{"norm_eps": 1e-06, "attn_scale": 0.125, "bias": "none", "init": "uniform", "lr": 0.0142, "doc_mask": true}
MLP neurons of a small language model. Each row is named by its layer, matrix (gate and up: input weights) and neuron, and shows model dimensions 224-319. Each number is 500 + 50 x the weight over its row's rms, rounded and kept within 0 to 999. Numbers have three digits each. A neuron's up and down rows have the sign that makes its largest values positive.
After each neuron's rows, "fires on" lists the tokens most often at its 100 highest values on Wikipedia text that the model never trained on. A number after a token or word is its count.

L5.gate709:387488513486501390462550551492502526485451479491528419562566417589514442601481467512489560478465492399529471435534405455563473580382499481567469481548475537436473427430483542488595534471513506568480496442543483464442492512482502526547567489472520507450556515499517558524477531504486448459
L5.up709:498489451511531527468458478518507499483454518626489365488500579458434531497540466457575446461441498536526452459468467574485457479550488530487469507463418491456547503579582454526545458489420549534497472573466461493482477420459481543437501508508583518517528540533508509616486458506544524466
fires on: " at" 26, " from" 12, ");" 7, "ended" 5, ":" 4, "ent" 4

L3.gate856:484470445482461489508443455550470513491431389532514511462453533520526499569465548579448554496456472475544455484476442573549447462418554519477539443508536398418492514587560449569489433608501536590511501448472516490422549527504537587482508408485456504498521498517381430462529564561488451508
L3.up856:506460464486417480533548539388394467523496567605581542497525601507486483518513475514519551455479407588460490507526544590478452482502557415500569485522442447488489548483470543480614418501512520582420535419486555454428548501454447463516470491502522394529493471538550497501445507496546493469
fires on: "id" 24, "ad" 14, "ral" 13, "ast" 6, "ign" 6

L3.gate258:464510499509503516521493530454495532514507395510434520509476465458512531494502560455407455497404502496512540550513508477508496538560441489431570593469499406548507542465464576523625563511532604418485429442492461482435506468503380478492541566530481521541496555537584425574516475534446510532
L3.up258:514426501521503489518560386597459442441468499531460430477474445535464473478500446525435579384476488491440567450466592442398543451484611457457500530479488537527462573529428462508499479503474511422494550445496488456474524462429385573485397518555491466362495478545454610474390475477412442407
fires on: "in" 15, "it" 15, "our" 12, "ot" 8, "or" 7, "et" 6

L5.gate985:448511450516519570559561564497495553564486471492526461500493439468460464518482473565453503515537460554393448457477414498436524479452532512403512445456435544564503396532540535591471567412489484491445518429568511553504503599517415484349509506518520544503452502480554592552601375604490436545
L5.up985:515529450515488499663425487518464582545483510573476571437476505423565492597562479469464429425460394496497536534435482539385519515549540511481455462509440433612460439483445483491535442439538461509422544580493585485469549505513598537567484432533444529519540502567497441519596556551395499526
fires on: " |" 28, " |\n" 22, ";" 13, " " 9, "|---|---|---|---" 5

L3.gate5:496448473450544535532430567489489537559555450534504556531513603585526491448478522570537527548457498568466532475476421474478540625591518492427484436492447500444420531615529445473416569590495536536472566515499518473486530499502539402534529656537548539562483538463503516429486546521545477471
L3.up5:454500464458470534643454433539561498484583464519467441473510506558619489525581467603572580516494424471478537528534465471542469471513515582560572492481511469521449490527580431548494513540573538525522553471474508477414477603522542528491567559545551429445423503516478629534469533550470473556
fires on: "ur" 19, "er" 14, "mer" 14, "omin" 9, "c" 6, "ah" 6

L3.gate451:540427406504472599438473570482452569414559461498568489581472580533442427482487502506499500541493495425483502534529446504475559542490498414388514561528484430536557477509493493508498513508464477448535477554422450489493440543516512465494586474412515511475534541458526515489507478459461525583
L3.up451:472487584597398595419492511454435503524486473445582517460464455571507519488517406492569545511616606530472497533491550567534458503477498528481486504465557566496440517545428505444596434448456558485491502529510535512579586462522554480485516516521490521521466548476585539622471406533542420487
fires on: "ig" 17, " V" 13, "h" 13, "ic" 8, "id" 5

L3.gate135:536526460540581410530498563505455480566574512594434528438479410562508449465511449553471559556517523551451474504455515581494485525526572581555429498517512482452552507517577486518487560476562565538440527490372465534473452386491438559486439480493454350607467415605487456537473462497456509449
L3.up135:396558491502571442519572494498508554563533516540486560501534476574575605696460549481404479488618432475540529540503521563590456513470511519491504572598575603527531515470458565541450512489522503558542523534526499420515546512483458521410525410447493517436500538463503472465508566529419459586
fires on: "ing" 16, "ation" 10, "ed" 8, "ight" 7, "ame" 7, " left" 7

L3.gate700:478453500516558554490492522563453456450553567484498554487457500454501475523529546480583521506436507525437497558495499589494442501458538487525479452539452510601604446444502605556507446528471524402517486565592566512452492460482455459501444488443452488458480406513464532532539425525534473592
L3.up700:572479482581477613493500480462407477492500548529439467463466460438544583446532475536505475500384465480536551489480540416532462498568438509559561552539540570450585537456480495468478457469554446542483522466563558465437517463512511526478500540519547461480498540483463580473498526514558500486
fires on: "ir" 22, "y" 14, "ro" 9, "ang" 8

L5.gate1059:555515547463551511515514508482545418518544535500437510571424430434520512550470447532547442471506538562504514578557451476456384532470576532604588474554490496487545419449536481566507509446577583521540503465484522565464445498485587514553502416461445583497514533408482555521549522462508483496
L5.up1059:513508542549503426555400559540489514570508534528449504500432509566456532444506473451511443500517462398486494470573419472507438435433506564512526486509499480566570475450552530454448479519549507489510536591515459438564456534534453434495500405471525549525518537442478536426508413543534437503
fires on: "i" 21, "is" 10, "or" 8, "ons" 7, "at" 7, "ic" 5

L5.gate328:486556568577540562490540448499452436535547510566498543477562462593582476528454480489466461461491523442470477568462392546492524461529380477544496583462484527478552432478497555481532541545477606522462609525469571566468523503514449526438473436493452473516406523497495490469553524426535504518
L5.up328:492597482508504538532476513504474549515519507616454510457570484503440506411511450484395485465465545393410490434464504458426517486386570576390443559542443494526504477523463448486505495629546504472468460585534481617625588552503503379506517575494552503485558515454472466488489493522486533513
fires on: "m" 14, "y" 11, "oll" 8, " b" 8, "b" 6, "onom" 5

L3.gate829:528455458510511488647548506442526482463513590515464518439487450426460571538442515500585495471480501467485586446570544445467453484584475527454567519508552524467426570548500470490527515517495499580563578454468462558519437511495462610503500505470517438511481554445483596635452434494440434524
L3.up829:527513432444567439539481432465527454485504545549440493453490487467387558527415519466561445500531485441411440496557502453384509536538502514519541582506499462444474523491453479477595452483547424542559478386490466578397504497496414580490419511463504489488504507491534479536486453455502490510
fires on: "'s" 31, " its" 19, " His" 10, "'" 9, "our" 8, "s" 6

L3.gate143:476497460456560547516507544500549517510444470454488481488589451544515574434555446577501409532585477465513494543508470557511416506570447575569568453510511500482543543568525535582474581445524428454508476427639567491486409536513523491503429483497438562560538499435467462464511426494553490493
L3.up143:467586444547448447466512521522564523449544484482485509452527518526414480494533575562522569448558430486520414566443505494536402441491445389520459496516439612474494508476596563589537558544464485438593445494464545455425428537510561515456415544469507504543482502453558594492479521522569509472
fires on: "ri" 17, "ed" 14, "el" 8, "sk" 6, "T" 6, "ped" 5

L3.gate336:517470474605530501507487618450523502487457429516563508514480545505531482501551486474459573457519464433554556538515514549453450543494514602432449492530459560496488474497437557479394495519534454467443452527461464469486465426394458459542514450475411531388522538512604472500536485493408529390
L3.up336:436495460462484433541372482506506463598472486483415505436535566524511488529483444518471417518599533493470597528477457536429541416529451502533539509437526408529464424509414554489549444512429525564551470426539531458489449493533601576509559526472515491502478532481506523450555526617505441478
fires on: "or" 13, "es" 11, "il" 8, "ac" 6, "in" 6, "ation" 6

L5.gate1103:499456504546558498562586512545477507552406526534446549579489507614353529516562540486524502492577555519454585429528427469447507388521523540487543345569617501549484518405543421549531476462398561541579527389491586518508463476540528534419504538472501487446594553499540573505605489533367444477
L5.up1103:505461500624530443523485565502471528501469451485570514567534441522453573514539493547518463418486477486459473610504526455441479527500520481597553487565491493513563455451530493588518424484529525429515485467495577389507427521539580475466420514585518460528515530544496420517513464581474528564
fires on: " |\n" 35, ".\n\n" 25, "\n" 15, " |" 7, ";" 5, "==\n\n" 4

L3.gate281:410456536501479540413443463521426522470471638535583468467525638512495442447452549506442562482522440519472492512474398552612475403507529524452475524576493611521570530454476416534597494473414361570499522493504538449476453637394461479516416477477475523600494540593537547485519478527484431435
L3.up281:493454518486508565531500559432393524491495488570481407451542447544540536493463554529509595448631483417495520470464546554500611507499501494464470492502503464549540485481505495583493475517501539580561429502475400478508498483511419556472453463500521469487461521602533432452513519475524414416
fires on: "il" 14, "ran" 14, "id" 14, "al" 11, "eral" 8, "h" 6

L5.gate1266:527479591498431559541463442436567554537528557551499389466454477546484508503485555563502427473476456491409444457526434484477418431470447551399542400499488490448466496520419390510514498407408419582484486485566551455447555587464469520574464570457427410455434543551483538420431523473448508480
L5.up1266:487452588557502492541456495480606545461461438516515560517546460527489475545362419488419477514430527444468420530510499498494504521446468582526516555557571423489445460446491539494443507567467446522491516471562584478598496561502597548484557455549460539579501452564512505488479493461460507579
fires on: "ro" 20, " b" 16, "u" 6, " h" 6, " ro" 4, "ur" 4

L3.gate1194:450417461548513528521489488416432482387532425530650453403492469505492587495608497503641526448415454506535447477518490415501519511469473528480468537495503594529462514470487498518476449559553567526535517525559576551490499514439492519533518502524513450465434608455457533559607479557469526486
L3.up1194:548433488563421399582458477503503451464516544557468554414479518432525551532434508496539464521477438454525478378534483512563452464543545577555520520481450429452492564529491496505517443536504530521453544428507549504542560472488520593489475553556533574474481560554417457551430481503521535460
fires on: " her" 37, " his" 12, "'" 8, "'s" 7, "ir" 6, " Her" 6

L5.gate77:449464566587580518570489499486590483525506511423493424419546562557541519512441503458487510589410445566528459585564517428493494531527424549563618564573484479528497520526454553578545569464459484551479478523519418484550512444525560498436496473506510527501522537503468508534488473418481513486
L5.up77:528547454549426434451486472436488562493469459522521468495566573634552457531467504426467515392566560548480493468477521628484542520498512558515509465481465461524466611554535502554513456421542492458519441489427409484462464479459493540387447456524501577459428387533571531504521656422462557518
fires on: " of" 27, " from" 10, "n" 6, " in" 6, "ac" 4

L3.gate1454:475527543575557536405597493548503501488497439497476467483524528502527499531428419395526530482504496408625609615471487423551580466513410542550524554526437411364388501504507404455438531542497531487498439518428557450510536363591492523546597516469529501459547487526463520472562476510449540605
L3.up1454:545592574456423472533420510591495505428380520563532526520474526528502537444519549551417486513414460509485542500509485504507634478440546477504502561557444500554435503485490488563471534575458539399520492526548503488455520516539515456501562448466507519503477523483439649462577507476462539496
fires on: "enn" 16, "m" 13, "ann" 10, "oll" 9, "me" 9

L3.gate981:439573499486471502517451517565547524540590476414514500518553513445392509559542459510468580480527464474467500577543518508402512477562518479506463514466463437589465420495473495498426550466557490496470576546505549410444445588488524514573543467532516518629516549445459533582494504512568535438
L3.up981:531473490485536556458470472610544557514378557498388416471580484546519538534465452450488484494494469418521512534550444440463442521460537504569438567453425600491349502511478524597516514579422511432576427542493470575480453531574556377538450536477470420457474517504487475460473505474610509421
fires on: "-" 18, "e" 15, "ant" 12, "in" 11, "f" 6, "as" 5

L5.gate289:489547499560623460536500479502457508451481449480496534513514556595502452481518552517523442452531490467572516504438535590538445505405465427544454477539599610459520510451564564528477526528498532447491551527513453479552543527599494551474644431447531473580423414497605391465416381569522568525
L5.up289:475580452563553571548530406485516495518461518481502519446555517555505491542534449504561418434466438648563517506457556533485505622504500457524538487632451501491532506474532481512479490514481521548541542507488412472461514547465453522380630430452580484538405493528541487547367435561459517506
fires on: " Air" 16, " of" 13, "ing" 9, "ed" 6, "ir" 6, "v" 6

L5.gate1041:596599454485498525514598409445485475536433522497572468526483450518432525575472544507492534546444480471536560429466509460470521372600553622455526485456575443481494457447529358594460499468430527524509430467470565525463442466466477588448541477467490518445525545537533512517485513568544470573
L5.up1041:503470506500503504627469419495520472529493513456468454526493492550371379484447469565437481488513489425525561494532523452378473507487510575498523535448472502427442572480358427484483534482465443507477437534500414533568500463520520555521512539538500470505463402437535613499501504453499424448
fires on: " t" 30, "-" 20, " " 12, "te" 6, "e" 6

L5.gate456:544497499516490525523531494552537467547629496471518413540428458366413493486446416532605526495490442569597529430566412427502431420487461461464511493490480540546443456369544504567457575520463514513484543466452447546458453436495607537521534471484488501473466546457547482548549465531529578458
L5.up456:524499478498571499447493506567553567502439482520492568508456474519498445426571539485509552452517558465420452548482516554418461490505450424522464578554490601491372589505366446486487475532420492424530453464430588523479513458486425512531485533514518466427493466429539526492512465406512512548
fires on: "ou" 20, "-" 14, "ask" 10, "id" 7, "e" 5, "ab" 4

L3.gate312:555550519517532515448583564536637446461500488510516511412506499470531543514499468469510427519495509553563574398397442395607496463432530539509482502492450470515477450494503533482504495363487441539633434475500549496497507510491514507498609444513502446593547586515529536516479499466420462515
L3.up312:493510540482514538593627490535499502487441476491522484482493470521442442353483498439430549440514421539470556383478471517386550501429553481497545467435492553394449402495485484462466488497557536486499452530461517416608533550462567531553518553580518499481481445520565530465470460457413542461
fires on: " Be" 45, " be" 18, "e" 15, "or" 6, "our" 5, "form" 4

L5.gate360:532528489480541365493456473522466579564540418505510543538442540498456524453443498458513523424538437448457629492439512428512454584568451485496578457508503517495446469432449424510524482528545548448499521564508482504439512408593503415569456470493466495481561503408455516479519562513489417539
L5.up360:458541450460484493479464555485600443474514497535490584500522497499561523555547446532510502453528431450574515516581482467546497518474500490503495410513532552430422523458591555439520484510419425494518486512479571529419517375547623497524559494538470443529497422448513592439522483547498461502
fires on: "." 22, "c" 19, "d" 12, "ver" 9, "ed" 5, "mer" 5

L3.gate1488:440534511525437586503489402526546547540522481406504492510480450444553570521468506580616485409463581565517483568458527484448491415493526468490508467568471482520517496478515437615491557401435450485429429461440487597529413408500484510571438534603512466474545612555506460485546555417456522602
L3.up1488:451570498545491483488525452458469536511445524516476540475475404566476447476477430489570490502581495360496392466516422450429501488554579502521495453521535383432484539467553382493486501522500549513506548518513437545558417471580529535551525486503492505462397420405507507509503560512488458608
fires on: "i" 54, "g" 10, "o" 5, "or" 4, "eg" 4, "ings" 4

L5.gate903:459517419599583437522514449410510528520471510408496581499553600581439304530526570565549430522495494446555447481533493458531511545525453394562477500504456497534505526386497538526512599413537437561444508525631501432459533483490598517471471549477493547525515431582495519591473568473549504423
L5.up903:435461470487409505563535494473546518476583474533378426425475506514510475560491492561437446432530548410492527586441581562471435547509416503500561420515523507473466498466589520459514463538515512489422541497526499536571488463477480482427513506424577482484485543488411549459430579430500489426
fires on: " of" 59, " |" 13, " from" 5, "ajor" 5